config.yaml
n_layer: 13
d_model: 320
n_head: 8
n_kv_head: 8
head_dim: 64
d_mlp: 1280
vocab_size: 2048
activation: "gelu"
norm: "layernorm"
norm_place: "pre"
norm_eps: 1e-06
positions: "rope"
rope_base: 10000.0
rope_fraction: 0.25
qk_norm: false
attn_scale: 0.125
bias: "all"
tie_embeddings: false
parallel_block: true
init: "normal"
init_std_qkv: 0.0295
init_std_o: 0.0295
init_std_up: 0.0295
init_std_down: 0.0295
optimizer: "muon_variant"
lr: 0.012
beta1: 0.9
weight_decay: 0.031
lr_head: 0.00481
grad_clip: 1.0
warmup_steps: 200
schedule: "wsd"
decay_fraction: 0.676
decay_shape: "linear"
final_lr_fraction: 0.0
batch_tokens: [65536, 131072, 262144, 524288]
seq_len: 256
doc_mask: false
train_tokens: 584000000
steps: 2383
dataset: "wikipedia_en"
MLP neurons of a small language model. Each row is named by its layer, matrix (up: input weights) and neuron, and shows model dimensions 96-287. Each number is 128 + 24 x the weight over its row's rms, rounded and kept within 0 to 255. Numbers have three digits each.
After each neuron's rows, "fires on" lists the tokens most often at its 100 highest values on Wikipedia text that the model never trained on. A number after a token or word is its count.

L4.up1190:112121119140129124104097111124127139081120111162172142102169120093098159143139123109134132109112116140122120085112114114102113092140156130124103111108134097088130160111166100138145126139135093147158119146129119115102148111137068141171122113159098157105105122089116094140124142105140155150088160126121113160181107114119103157103131094160130101131147149098138107148151127134096151131103151145129100173123153135143145111129133155138145142144149125106125106101111127137126159152153133159128128129128133074125159084163119127136094166130124134151116118163152126125121153139119109139
fires on: "u" 14, "as" 13, "ar" 13, " Best" 12, " int" 11, "ad" 10

L4.up846:129168136133145124161156138106160148124086094099173111110108184121144129111066132107134122136094159142124108138123137136132119117115116127091109137113140079136116158111121113072153143137094088123075192145080166109145129116088135142101133144103165097147130121139121113129090141106126134172137126113160130133116144137158122118125135111146124099109094110111139126127130132143137100148135062108163059110122151140148131077127135152127119107183135161089137109139110144110114122141155137129091107122174190131129148176116125149088157114162116130129123115112114140141151109120123111112
fires on: "al" 16, "or" 14, "h" 13, "ask" 11, "on" 9

L8.up759:187173101089096106126122106118128155127096123137164123145118154144097123122129127152131135110139196117138110141151169105144106146121143112130155123182179127115129150157131145132110079135130108127114149111138133122069106124084147144142122146146089095127129133149170130121160138130141139157096074112139137170126124162104136111172123113119095119117104141137105072084166140140165115131128121116139152139091087081129115115129153164153102150132067110161155159111123189146117115125108173127099142137140156116110123110135113136107112166147083082115142145141127142129130157126124119138
fires on: " " 71, "y" 6, " l" 4

L7.up1124:130113111135137148112091151086096168137181135158126102118124105100147125096118134127189113144108131089131071121148117088150118123138141128132170111134154143180154116081140065125120152119117134113117147108144092167141186117122114102127135156163119118143167113136146188152127150109106147173126104161137135106114148137158126114119147093131101136181122085117149095151131127120154127157099096109116109114126130118126143111151111105124108095104169100141134096131134173107159158150112139129132088140130129158112102129111118088138128123122122110133155147132125112149126161162120142137
fires on: "av" 17, "m" 9, "g" 8, "r" 7, "um" 6, "et" 5

L7.up479:139122161123152132137141116137109113126104110131130114162155159106134152114158141102134137138133121133137159099130139146130120135104128174105137110104168153138112126115105135152125177148146141115139128136112098116125170144103127111104161124176115101104129139147144132169152147121151150138165159144116165143110126104145146093113131119101089122111149101084129087126084101103108123149085087128115109133100120125122161130173106136169166124107139124120149111084103169136126159101130091123120137122119090128132112161106159130155124191183112112159130122105119112141141158141106114097
fires on: "'" 36, "ter" 7, "m" 7, "ord" 6, "em" 4

L8.up944:127126176133134136124132128111142151115128145149095150136133142128116093124102133110141146085110085182172136149100113149102139094118117080148119133146181115108171097112111096169121129136151108117090098191089104070120123098122086140087130117113147126168144168147122103099154136128138100157135148073125116136108115129135130122120151161144112119103144117116104131131135147168101102134115159134133129116094138128115129083126151158143115145182160102115122159119154146092119157092133115115108127117089092119118119104117124138141158128155081138152110127148116113152151124143093096111
fires on: "," 68, " to" 20

L9.up241:111121101124144121156152111157107173120102173116099146122096110139102160131122111093123124122105119118140121124102146144112068154131132153140135130114159102134091141140175159098122162101151142145105109129133126143116155101148148115127124161145163148176172146102167115179153137142137143132154152126147139178183131155119135136105136181094140134119145131167183140137125084112125105125089119100090111139116121158120139110152160099131096100151139156127159135167123111168104108099153088159184135141138137132120151114105113123093077120103116140120111130105118078121146110115134104133
fires on: "." 27, "ect" 10, "k" 6, " Ed" 5, "eter" 5

L6.up810:111128184180142114110105129157114105092145121167156134143126125104128157117149116099068110121133125140116150134110120126159110151147164149147119102168100143118150095082099111134132169133125111169110125148133125106155113137129096108122139068142099105075121133107110163147130108103120151159109174085113119102128086154089069150129107121104157158118159133153119162149170166149161122140118097121132097166162120121140149180138096129124126127108098137149111119134175105118116144137158120104116140131121151110123145120152123118144139139151099142130120145104110141097146141081134147151
fires on: "ed" 24, "ched" 12, "ing" 11, ":" 7, "ired" 6, "ased" 5

L4.up138:117083107167132142149084149132169091124141132125093149151123153122139141127141133204108082149156121137128141106108107130110066144134117160106122116139088118137168128116131131147146130150137112116173174151114169113131095093121093096122129102156162083104118145124146126147138129150114128149110116102190117119093093149121114161100106125106116168117135122108149125131129161111128171141176133130094114126149146135131132114123130092096123164137123159155117161115152153100095129114090186114104124148108158138133093111054077157101135092122168160132147105104137155109185112160136123124
fires on: "i" 21, "S" 12, "e" 11, "n" 8, "ic" 5, "s" 5

L6.up1091:149128116090128098145134134136168161118081122099128111124144156101142122136077134143079128145144152145111113121105142164146140186129131111131156132162131118100180114123134081134138128101118114149103114105140126131146110122193110142120096107100089115090096092109139160145129138106176127164179105113183172125126152127115081130134107087131125148103113123127122150150119135129121139130142098118144121107143148142110146128118112065139114172123113137137122146121092098137167125095190087152128096120150135100102140136093182122133124128117144127108136152106113137123135128160089118110
fires on: "'" 29, "P" 7, " feat" 5, "ase" 5, "r" 4, "e" 4

L6.up1152:128161170158188138101114144142097131112135139150105140101127084126127119118171144120159145123119118131120131129158134106133123149123153112129139118113161101138105112101164138099126129136112161131147145125101105112123147142119134111083124121133076131120114163113115144139111119092111153167134174127127124113069117134147110170119115160136182072145122141133098112139180137146116105131135126130167166123123129110221072104137113142136144131108133146129119113125133118091154152118147137124138156083176116147127111109142143107117103178086114127123141163094109145114109119138114110127
fires on: "ed" 20, "es" 14, "ing" 8, "ate" 7, "ated" 4, "ved" 4

L7.up808:119162069134135152112094110121122105130118151142145164086127158107141147124119130117095122147140130111114104131098125141104104157138169106152116127108092097105143113113130138121130094120166100120119093128142152133137125203136118096122146099150150124121154138119160136122183156168131104111094174138144087147127128149111176131106089119078137130171155133156113121178104122134124126110128130103153154113143127142162159099115075113116145107128129068166136103108154096157137123076139135108124091127111116078105079149112152165149114115139172162199170110110127166125099160146087173139
fires on: "b" 39, " l" 10, "l" 9, "ad" 6, "on" 5

L4.up751:191136140140117119118150137086124094093150129124089155174148106102099088107122096162200151114127139170094124161097134142112140093093118117100128106093138128118111119106113140162092106113172134101096157157096138157147098113118122143162148137125143116132149133147149080150105079184132101120133131096130145137145140125127127117080131134108156170106098138130090094139138142150100100132141130098153116146130060147103164130129147111113181126116119146153150110092128183142131147106106118122106145154142133139188149089089173136126117123105142116139095159146144156130094098140079097128
fires on: "al" 34, "t" 28, "ry" 7, ":" 5, "ar" 5

L6.up1035:129107125084128127177082097096165109112129138133113151154135138127137128139156183122108106126091091107125161127134108107117124149158130123120134117126131148134141137145113156135131108104121138105104155124105092170121168098138123128123127126151146103085111137095160126123090152107133126176128140118141086088163133138121169097130152123152141119125119129119116083091104151137097099107163116122150113136114119121156147128109111119113154114119096099144151136139108104120137138127137069130100143115128113124168138126143115132137113123141068112138125160097124142086181139094088136161
fires on: "y" 18, "as" 13, "ed" 9, "ing" 7, "iz" 6, " Cent" 4

L6.up744:161127124138099129106136154176122161095137168105124062182173150146132142088123132127102133107140090097095138103143151139131101140107151121139128159099177144116126131116099089130112120143107159162115148143155135133148161134150115160148155104151115146116176087161149094122106094071091118114144112126138086140093159137157125103165098102150141128138146070112146091105138119154160133168159148105126137149136077185152110154156094102136149136118118106114138126157129151121142096119102074138116102154145105189137123105081120133160085139145147141135135129116146138137157079103139151120
fires on: "N" 11, "en" 10, "re" 10, " —;" 7, "G" 6, "i" 6

L8.up813:152136133098160105160085148129131101160118112143155119142099164150086100120132130131111144122132161118141101118105089134139187128134130127166111149161096104151106142097110141118111162090114135125126105151147125118119070125111112154129153082124076139133110118136159112165136096133097127136159115094123138145091168105119156077113164133075099159113094154110144132133142152135132111128134148099094113119142135112148136140122096122145128107147125089162146135117146130156113098118119147174139088138144081135120151133103116139159184107072166140114112130164135132091170137141160111149
fires on: " N" 11, "-" 10, "areer" 8, "it" 7, "ig" 7, "ubl" 7

L10.up841:158093126148162115117096092138167095122147143112096125115149106121134128129080132085147114169088106103111139161131113085107100155129150153129139131120101155072101122131126154168118138135114149109119129132111122108124124129109137089125169122166118118072160100138151132147167098154117121157103117169123131108151114146094112114124095150122101117119106149135157153155130183113163165154116092106120105092113149099101099132143145127133101137100160119151062169168105163146101127130182116149158181138156100151154149100128090131123118152161127168141129122126140111131083112141171145104
fires on: "i" 24, "en" 10, "enn" 6, " been" 6, " also" 5, "and" 4

L8.up600:122111159147135105155126166124182133119152119145064137122142104146117118116148163105150103117134108112135099178126157115128117142124118130126126082133079129153132157131144152176147170103129134092155140161164142131109099151136119099141157137154132119146182086095153170110128127139114122111147146142159110073166151137164101118097145128106102133141129126148106113113135148141147169153076128113110126130114114076138153117136119124128128109102127121146110135089156156147142091121144186150119133169141129142107149138137124111122099130086145115096122123132139082149151108133133123144
fires on: "s" 22, "g" 13, "z" 10, "m" 4, "ens" 4

L8.up215:122107127145146088134104103148143126150114098086122107123100132125179115199150188148153149093132169109147102105142115110138110087129177126129115102180121098167114162126112119147163136139104096137126126116165122156143082152105132120127144102130103146121113128105115171143141142120092166128126115123122130128151141115115142144124082101107117143089121105110124122126123137143079119139155159102126141149160155086136110139122115105140099123137147136181138143090151126066137106152080140113182164090185166078120079133147147102104140094128138141116133125138171099089120140132146129160
fires on: " r" 27, "g" 10, "s" 7, "un" 4, "ind" 4, " reg" 4

L8.up723:103124107138165160154102142118111145115113139087148124119135130135110124127114093171104145079113087149096131120105126100123115141171106103132151128138109104145136110133116136174145131102137142106116145165126134147148105132134084145122144136106120093134192097135098167162101098100116122100127138113103133128136089067125092133166145134146099113129157096121126144138123126136119152135130134105128108118139143191117115083104112125092122148169074140140158061131088112127122140071166144127137135176131149165124124089095173142097177139175094118137108156119093118107078107140128150135
fires on: "," 43, " |" 21, " and" 12

L8.up557:118110117148130108132108136140165080148121156109096141165159140122133084124105104110129109142179106152149127138136107139149111172118108073130122166143081119112139158106116100111154094125155123120135155153133110153067136151137148143115086161148091119122075190126128148110144158143093145164142118110093104134146106084074153094119130126105139146145113161135126142108128130153105112120110129105101151150130121134089125120084102142140071169134183100091129118124100138127107102156144099112105077105104112160172123131126160092119122132114143157121132122107127123145128140125087159121
fires on: " p" 31, "n" 8, "e" 7, "m" 5, "i" 5

L9.up301:133147093126070135109136112163125118123132142109117172148138123128105090159135104151133095087118094145142130128141107135121132083179157113113153143127103128107121139094114113151167133114135136104093137134088095146115145125184151134147105117082111108114152126128110083182104152161129130123137102122147122100152099124108118123162136138168149104133153121127137101129137150140143106150099179105142098112131129190148197108175104145108100146112111154110131106115142127137138136094103114121119135070101102134128155106163156144133127113150093104143161130116143145155100138142138126112
fires on: " such" 19, " m" 13, ";" 9, " other" 6, "as" 6, " |" 5

L6.up184:094107095147162128119122112106125127083122141160097141151123137117114143119132176158107146134110102127143135107120097125113115110125129067090127166120107124099103124119112105095132117165136151118166125154168139185096117119125134182126080113117101164143099120087144168111159150132158138136119115138106093128157171122078178143156172128145168175129104146136162106137137115152141120140145114142146148143105101153141121144101198131123138172107150096107125113112119144103109129113155139061143153119107152084121136141130131117147094115102072122152130157147105071128198101125148110119
fires on: "on" 29, "ac" 13, "oss" 9, "o" 7, "red" 7, "vers" 4

L4.up259:073146168129113156182110130133154128164099145139113154125125113136143131140123100096102068147156126118148127118111150121129104089123088124126118127119118099073083105136088124083107102119134131121097170171139128121145100143130147124153168163109110110097138150141134125137116140123136110151106119137125154114140129116144135103146152174132119117121136145118129103160151131181107163122151117105168096099115127148124071115128108172145132101144132140110130131132108083132121143120114139137084172086133135119134132117134142101116170103170122095113139115107114104128106106166120129160
fires on: "ed" 78, "ing" 9, "al" 6

L4.up692:150138082150137096147172134161123103110122114140121118127149185076121142156131185136149136111129081100150172127130117101133131147132083102140122151102134073159141131112140108087144106155161126128136123131134139154107130158144098109150100116143153068107152169092084155150134132132123125117127147136106129112139121133099104138112106089130119127106128130112125110109144133161153111122162120150113132147113171157126093166119149099153145104118166162162128119126193169104123092128126118156112156149080163134116122134104114116173109144135151118109111127129138138101125068147094137157
fires on: "==" 20, ":" 12, "=" 9, "s" 6, "az" 6, "o" 6

L6.up190:153155118126132137116143075102140118153094148126154095126136143091140140107140122155131159108175163110112105129113111133144133128170138139185136133117141113103091116124106124137127156120164152129144112163155084167109163046150114155166110137140164104090140151159132141129141126143127132135117130105162117156149084122094088111127128123097141149099085078101101090151108104130127102129090121123105172132148125126150157125118153110123144094129156099088101092123090134141147105103155146169109162159146103161122116173130141146131127162120126100096115123141120165142129126165104094081
fires on: "ol" 17, "'" 16, "in" 9, "m" 8, "al" 6

L4.up545:110132160172133100164113181120120099144109132127153152128116150185102089130088143085175079168085140167093100100124112113128122140132130107124153163132162111087138082130088073063092142101138127084156142100103106126147092182125108113150140126127109160067130146130123071100096145147133128141134145085142141154147083133100177144130110116088119138148125149126134153133151155085175092119103083156149108102140116131137124140102133080142125111134135147137140124163111144092127116115131125132110111135129131111163149138156116142123104149109097115164122113137105115098163068159126100156
fires on: "es" 49, "a" 13, "is" 13, "t" 6, "os" 5, "s" 5

L6.up401:142107095127125141129145150111113125140123113148201131119125157114102129129112114173107136132123085118079119122117124115117097188121140173156150131120166093150133182176131131165125133128096165128088123114160109122135136134123128141135135082127110143133109149076118149116087125143148129171163126176125102105123123127144168147132150085104118113091129135107164179142106133127153152135168154115099076117185159092095147188140169109129136125127107125130101168143115161139114146149144124124163149143150136130154143119171149168134075158153113127089149101143091110148093132124112153153
fires on: " player" 14, " act" 10, " career" 9, " period" 8, "areer" 7, " history" 6

L8.up93:093085182163107170162119140120128121144113102108135153123125118119149104108116113155117088143140109133122110135144139142117157116132145080137136118176108148118148119122143102178163143124091155131115114139133097135132073120138090133075100141139109111137104135115111115151103107122126146114126117109136133137158154078144112131152123132112119135131144155122099119090150160066121116133145092143155117076128171136082131143102117169116132165123145122127120120125094122118126112162104077154186130085122134114105167141146160117143159124098115133168179148061139146122103146144126153113
fires on: "'" 20, "ic" 18, "e" 6, "ous" 6, " rele" 4, "ack" 4

L10.up316:174161113120120101105093113095157137133170138123091123152129140164103140101140133136128169088147128142103151114124137143131097160065120141105114155123114101154150160108127099107166122106163171148112111120084098101138117104123138154168136114130135134112085109122158106130152148122096154170103129113118125127079150152112135125098123129117131138119140177121104113163174139162150121121119118124075126081103127101125127094076097141090138148139163100115125108127124166150140130161110111137141125160119140186172156144137118152092152129125116135144131143117164095122158130116168160138
fires on: " N" 25, "-" 8, "ar" 7, " Am" 5, " rem" 5

L9.up206:138092125124131104123087131114148124162146097124138148130128172097140097160087159163139092133135112113185122093136098135142134110119109124132125158121126150143122149108084177136133093160146126093110084129131096109103118093079171146179082141055130155110086123119103130125099089126165102127116136157152153100161091125125131119160147109123092118134082163110130108170122146142097121137139146116130153141132127162125146153099102137125121118097157118131141128157114090154144132122113097126125138097107130155112170134093188101125122117099132165144158125154114111143097160146118198122
fires on: " d" 23, " th" 21, "l" 17, "ing" 4, "r" 4

L8.up607:172121145128101121132151135109107135121114124084147119168165131134121134120115136197150089111082124128184121141139157148123078144135114085099153143113136113144165141133109100117102199119158144138125131158173158135134121124110137074148116095134105132122145135138124123147117148097098096139157151110177113156122172126138158119112091125109171127113144138156082141117090130146137123091141148121141115108116088118134124116121073085092144148095137109093114150101108119115173118155126136152148151112110143160123108113102103087139103142109111125169143106089135132147115086138136146132
fires on: " to" 34, "iet" 8, "ed" 7, "an" 7

L6.up1124:118148136113163145123105096126142115133104122104105185154128161157111125129090118127170124106154158178112140128099178127099124126129154117097130132140130151168113129138109162108090148108147071076172089113138120130117097163085144106147131121127138097154153144145147122141135176151097145137120110113152168179145143122106138108151090079130121139101098153155118122112149148113127104130160102127122160107136133132127129129085129144137120116111122099094163114165107176159129074082107114155142128112118188127156102127131108151124108172113141149133140115117127121134130135146117108184
fires on: "y" 28, "e" 10, "or" 6, "hip" 5, "ry" 5, "cess" 4

L4.up865:178122162128143141131139096148112104145128136126169133117111137118172143125119158158128131140133129121136167119133112122132158146128158128133112127111129132157130186079151123116112104099097128122112166147153101110148097086114098142122137131169118151103095146108124110105088136122108108122099197098137123135128132117073115102108154171154066103154139142142096123102127106099104153138161163106147156107136158168165117121080139112151150118126168117123146160164119087122179156086127109145118120154140127119162144095137117134127105086154162120170154121105105104120142129106130122061
fires on: "u" 13, "ed" 11, "he" 9, "ing" 9, "in" 9, "ew" 6

L10.up735:109136153123131113109140111146114134135118111120117141124182161141120099144114105096110122124138106158109112153139117116161092155163136150120110122145117141116110130130141135104111139126140111128108095117141111147150159127114140098127151095070150065152069098145115132157125131130122094118128154150087089118135126122150143134137123140118121098095140157138142173131175117131107144134088108141078085092122140104140150121149119106181144112164124135150096146083143125147148132147126148097151102100131121162126131170119091173137142175152116141088119178157136127109126106155184108131
fires on: " " 42, ":" 10, " w" 4, "y" 4

L9.up1265:141129167146117161136105123168108143138095168131152106139145133154122111145162105129153095155121126162119120127139101103106124085133163125134126146118140155112111116075169130143116088126120140138181123117089151136133108178108070142103138127150079144145148113126137117145146120126139077084139155166086145137122131127123157096094144144131108135136075105118130145076134132165120165115105147116168094122119113137115119112144094093116149106139144114173124136167095142131163109131124157122101181113110114116089156124140155151138121126096112141119183098137121147109142146101153125175
fires on: " g" 19, "c" 18, "oc" 11, "ch" 5, " G" 5

L4.up446:099117093108126119093098099142124152116134134142120103129099157101153126142108118087125150147151182114120122117112139130151154098162104100172108167144137086147135111092078130140149137123097132090123094150122143121107135147093122156126153110129147127125127141119138157133157149155131146176155135156144122161134144160137174153107151115072097134140147107119141142133095103137132127118142155139158139148120148173155111102148167127146108106103105122166088165064082188184116153111121078111113102111136127167157107142141158112160159103079139173148116157126113147097095157135128115158
fires on: "f" 21, "b" 13, "l" 10, "u" 7

L7.up219:174132153136102103112122164122148127111099128119109145128103114180089127137153136176141122145123123128154144143103106085124129127131152133111084154145157123135126098128118164152142159148090134099094087161089141116084091133090147168124126095157119174086130147117169148168143128139132117123197133133142140134105144113088156170084124135102129141145100136123119139119113124159138117128075096097156149115072073090130105103135148126116180153132140159134136080056152092128139150134111131145174141162073085099106134106164088128127156135118100127124154156139100175122105152100113166142
fires on: " from" 15, " of" 14, ":" 14, "ing" 8

L9.up941:132126140148099118132083149167121121116115162176156152113122106125137116178140135116146127136139125147139118148103080095141116084121076142127113110099132109154129175191149125132144116128112135137155117174127128082128146155129089106129138146158105094100146127151109158142126092101162098188109071108104115113153087108151121123160096145168124099121114155126124142114105135117132135154124173085100111135130146138129113130132096125125108096146074100163142128120191147132159130122127103099138143159102124139138088152163108151113144114124098161141159115148134118107148144135143097106
fires on: "p" 35, " c" 15, " " 6, "s" 4, "pr" 4, " adv" 4

L8.up1260:148126070128109144142149135137154113112176100147124155123121087156165114120110139130120133148133096126120134168138098137120147130145122092094100152103121080134135139123118074138128122114113146138129155143133081152108140173124151138111137123150118119111106114134110147126140109113115088141145081137103139142131113140109124122134091114113128091142147087149119095124156149134146099142127128116157134122128115082127088131116127135161144103134104088177106138172125086116152106131148146206141165089203116119173137127155097138143141166151131102117090133157100127141108113128113149167
fires on: "and" 33, " ext" 13, "c" 9, "i" 7, " born" 7, "ed" 6

L10.up716:102133104146189147163116116129130114128088122120146138160139128153127124113103136137141117098145147134154084095101104139126116092129150120157079102177122105143137110131129129085133132108110156068133142106146144159127134128134132148136130173149162120139137128110090111099123086077130129094106094123125120121132126128144159103107118134132183118130134156106123130147120073110113116150168130112113110165124116107120161156130152146120096081183147115197144125122083132139129108122084133106106139150081094093077131147157144107106163120139165159144108121107139128112156159120088147178
fires on: " which" 23, "at" 11, "re" 11, " pro" 6, " that" 6, "ate" 5

L10.up1081:145105094127110142083097086120116177105174137123133170112167165145173145139114139165085108127097070107117147089125108107102160124112152123169113134119144155147143094087099124165123139129167152108086109145108127126083093112156122115115125165121115130130126132147105159141136133152109065171142153087110158116165126101161170144169164145141141131093137114147102130097120130103139115125104134096161151157139110145104147113123111132164117126142121135162140108124128140121148132113151153118112103085103119165120163077076131157097186127158108151162116112185137111109124126128139103128
fires on: "," 77, ")" 11, ")," 9

L7.up994:106121156151141114136118116136108163117125151137126176107081119090148163131132139150167132138112112092111097122163120107104112135129113082098149098083151100148116134118180144163095073100099097116196156151130122144128124119156097085143127129125114117164087119136156122144179177118132134128172120094146084138140130148151076094133156115150136124144100134138124110172130122136120137109135155136164101083136125118146125139130145128111077144140082116148117096136086115146076102128127169117150140145123143117149121118134103131111112145151156114105129091144134157112107116133120119117
fires on: "g" 24, "ur" 8, "2" 8, "c" 8, "al" 6, "C" 6

L8.up1084:131121141083105117075102140132094128085141100160178119116102100142143101148073148143145125127115070114133106150130154131142127112166159152144095139148091151146116124115120101150091144120121129104097124157131139102149133155119117100122144135121090128144165137143117094151115098133127100147164146138096105126140149103128146131124112142119084125145144148136055103099118113096147102155133135139140122092091177171142148070165121154158121133175138121137110155109167121069150133128151125153132115133113113162071120092124143152106114145099142117162146114095133116079121166111121126090
fires on: "," 46, "l" 11

L7.up789:163136120163123158117119129148112183110102131124119186135151151132136154164119107164134094095094126116156132139092070111102121130104138142149133086086089161120108181167113109146111109132136101160136158164128114162089124125128056115141130115146162111137178128128112144148111102116135160111098123128141112125108100153137106118087100128073100123132099096158128116095114136169096077110118149094124131121102135105126116074140119180172112149116166142128146146121126149151086134140117091148106151161153137146170126114087138114126125093095121176132099134145143090109143085160120125100
fires on: "l" 22, "i" 18, "," 9, "n" 7, " " 5, "m" 4

L8.up745:135159135118122165122140096143134121103121119146189141144078144111081129179112134133165118149119151129171133127124143118113137104129128160145071161165104109152137140146133108160147108063130127132118132159130119124144124151102106147145118164085117094113151074135131152134124095135133111127135158142129175130129119149076156150153104120155104116117096096113095172134116129151166127146120100132108096127154124084098137110201123130115157165107124175067133118137118101103127113133156130117119126135101140114186149123175119142085154132120085102129106143081133136138141120133143143112
fires on: " co" 17, "i" 14, " Ch" 8, "m" 7, " Ro" 5

L4.up713:131117161130129145154162115148132137094092100111109159113096134138131122126115095143133128080198114131115106108126153150100146125128100160135123099103138134133119120134124114153125152149144133104085131141093133143116127119114117163095095159124109110158126092100089133149135113116131125118102142163141125168138121139159133121148115130114090094085136142100078156135138140142103117163183090156126120166124175129090172147107149134106100121126123107112148093144081123081143121114114118167135091140123153114081170151150121131124127072131120101147136126187126108179163140132094124158
fires on: "ey" 13, "uc" 11, "ore" 10, "ic" 8, "e" 7, "eg" 7

L9.up589:127124100138093155127128196126131134141090161109148170121120186168108112096125103175122148162143160141118107124114114131148115068103113095153114140154136109174146148184148147119170125099146128127093118143133137125130132099116109124138144096130127095146122143114086183146139135167114116178093102134095108158099124094148124118171100171112106073139123129106143160125087117139125155156170148125112097130131113128107133094175095149096187138106163128116097124071082125083146156151098160130098146151101151109173151125121088149087140105108114123107160113110141136127128120104162104154
fires on: " Ch" 16, " b" 14, "i" 11, " Sm" 8, " F" 8

L4.up1248:148161175116121144153107121131156137167095079084128159182122105124097127133114173098134112137172127098120081126099116079133090145099100126127108123077152183123124111149138118139123107089157080103119143090134114130116132127133122128183098161160135119126135121131120117115131157083108073101126126144108121118117072133111155122130146096167121128131117113092149111153108134116130092150138063121136134103144118130140159117140121123119139096141132102125141137139161115140175154143114136123117152172128122127065132145127108104117143163143182111128137107138089120118104161141131132084
fires on: ")" 23, "\n" 18, "es" 9, "th" 5, "}" 4, " +" 4

L9.up395:131113133105143138091091093090147118140107131146146102106193098139130162097091123143160098162110155123096144094082126126117147096137116109158148150097141128151145140138124116106171145149119112136133141087158176132127130116092166163124121139179125158120101123130107115135131174142131141177095172153170112126138167103120171104150118187113117100145134138130139115106134128186122093131146144129142140129105152178171128172114147144114113153154171122108154154131149161145084117138141111088144178164110125122160133108135118105081094127086133128143124135137160130140117113066132111081
fires on: "d" 29, " g" 6, "o" 4, "on" 4, "g" 4, "T" 4

L6.up980:130121167135123128105173127079111123088145118111115121130108126103173127149159164117126120114100123101136124158172140089128128142139135166178139087072095151122131159150130140123135126133120162101137091104133127121094134118134116130139131143123134124165107183152144140147154152127115140114147103150130103120142104121195112127129142126132119155101120086097154136153145122121069102163107173145112086128128137125133143121122102117125135135078126160167104134126107116114110101135098145111126153143127102167146134150135130123117105073126154106141128139182089144136121137173140116126
fires on: "g" 12, " det" 11, "ur" 11, "el" 10, "andid" 7, "im" 6

L8.up651:101166109148131135152144106133086135117092153122124143172173137133130097107102126072113143168117111129130126120074116062180115141162140138115103138169132097138098101141109106134135145112110162130133119093121123144162141104121136125147139165137147106119119100136116178123100116124116152105153166144162107115109162114136139136160091127116150113124144117150112140121151091136112137098118148135122093087106118089121095154112130090197125190143123101132083137164149156124153159116139136128153130099142131181141104140144104200128148149145119109070116131138119116152126131125153183103
fires on: " " 69, "s" 4

L4.up126:122129116125129109139150088106124100147134093112141174126142122098120098090139135156079139154159117129118147136122111110090148111138109159158109131097152121118121172105176144167110153123149107134141134144105144136102133127122087174123148083190130148109136128090124131142088085155119139134092148050129072095137126154116118137136119122104130155120154163139138186085104137147145135135101117093121190123131118119105134098112137180137129154109128148103156165092128140101151147102162104119149137142132150123107096119146148111141087134113148147108128152146119120129060159120098085104
fires on: "k" 27, "as" 17, "ber" 9, "x" 7, "ran" 6, "ar" 6

L7.up534:127130151107138143150112143139138112168142104095148145117082130123132169148093131166154164085151134115120136178075156123139131150132100100166133108114149098159084133125133131179117170146124085148108136195151130124143119128171138141098141082094100130127088104131091155131110121127096095106125080117152095121098120095082103154090115117096127156140131130154104097110122145178126184174156117094157144127114160171154173079170136113174125126133102156128154139119141148107164145095162134133133174120103111135104132130112111160109137138110127121120127133144100101125151116164135108130
fires on: "," 37, "il" 9, "ed" 6

L6.up960:137156096121118101148111158100149154094168116075160175123139112103115135142158142134144141147115130126134123144135179111128111136147117121102154159097139155149094111132144127154126095152121097123123159119133162172104157110136140155108133200083140109101126133135116114176153130110101144116146132129106088144107155131123114096167105130124113151152170105126127094110113080174154142094086113128154144112097155115112135167081131114112098159181122086133135123120136157118080102134173138080095115122147119130106150123128105124160140119113130121126133147110136172142107165116115128113
fires on: "ous" 17, "el" 10, "3" 7, "y" 7, " due" 6, "4" 5

L10.up185:142125132149124101132105136103167154158096119124116111132120124163085156114092133164132124109122128138198101105171128093131104142171102113109101144101183132132124164113088135108125142119138116131125131119159134136104137108105160119107129109150122133120136141133159095193146108161100096131144120157115146116101147160108140148148146168093138122125082150119093111120102095149086167128142115114165156121121146116088118084104155136164112123144122131104104104140147123145132085130143113164126093106093123138076152153077108089112172161125088075093108124124106135118136114151091107149
fires on: " from" 15, " Cl" 14, " cl" 11, " of" 10, "ith" 7

L10.up81:099147142145150178117086122158122118138087115143125097121159154133090141104168142120085141100114129112124133132106097130085135123135192105123124149153143189169167123122109146123150155124127129144145099141083116138126110157148104099102141127131116131119130104138124135148171137166091133155126115116112106135091116139135112099124132138123164140152105111153145100151140088174112137132114140122117157115128107159115160111130153112160172127180125096113103137152157111110150107133114129160144113153121087147145121124140128147130160140104103168140136118138139156113095096144105121128
fires on: " on" 21, " st" 17, " On" 9, "On" 4, " h" 4

L4.up1103:186105151146097164161093113093146125123129114108123110145150130119091124104120166106113130103118154102100090139138163102105110136134168129116123137126140118178140155112138132132126135129142092130143171132145126114092112154110140103127116131145137150072116116128127142177079124132129110130093160133129098129090119119159090075166109101100132155137152111116117133109126123141090093126147147110167115151125080146134148085114117135120143132127092133110144165115165133107127114134106118146143132174142131128144156118135103132104126146118097104132152180090123151119089092121084098091
fires on: "k" 19, "al" 15, "an" 15, "ed" 14, "ar" 7, "g" 5

L4.up583:123112158166153107142133114062134156115170108125148135133089095132151140146148129135121134130106151165140116145147120132115121099117115164125099115099108159136125102161167206151129135122111140132149179135114115131108130118138147101092129128129130149160167154193121124111125104105167102133112161135129109127121108128113138108110114142112140146141125062171147143108104109097137154133116172157106125144119102144173146110159077125116120090126103114113161151118118112114150143166161117139109145134119103116168120149116119162125156124143149122085156156137073175110111131157132134126
fires on: "very" 26, "le" 14, " most" 9, "xt" 8, "ly" 7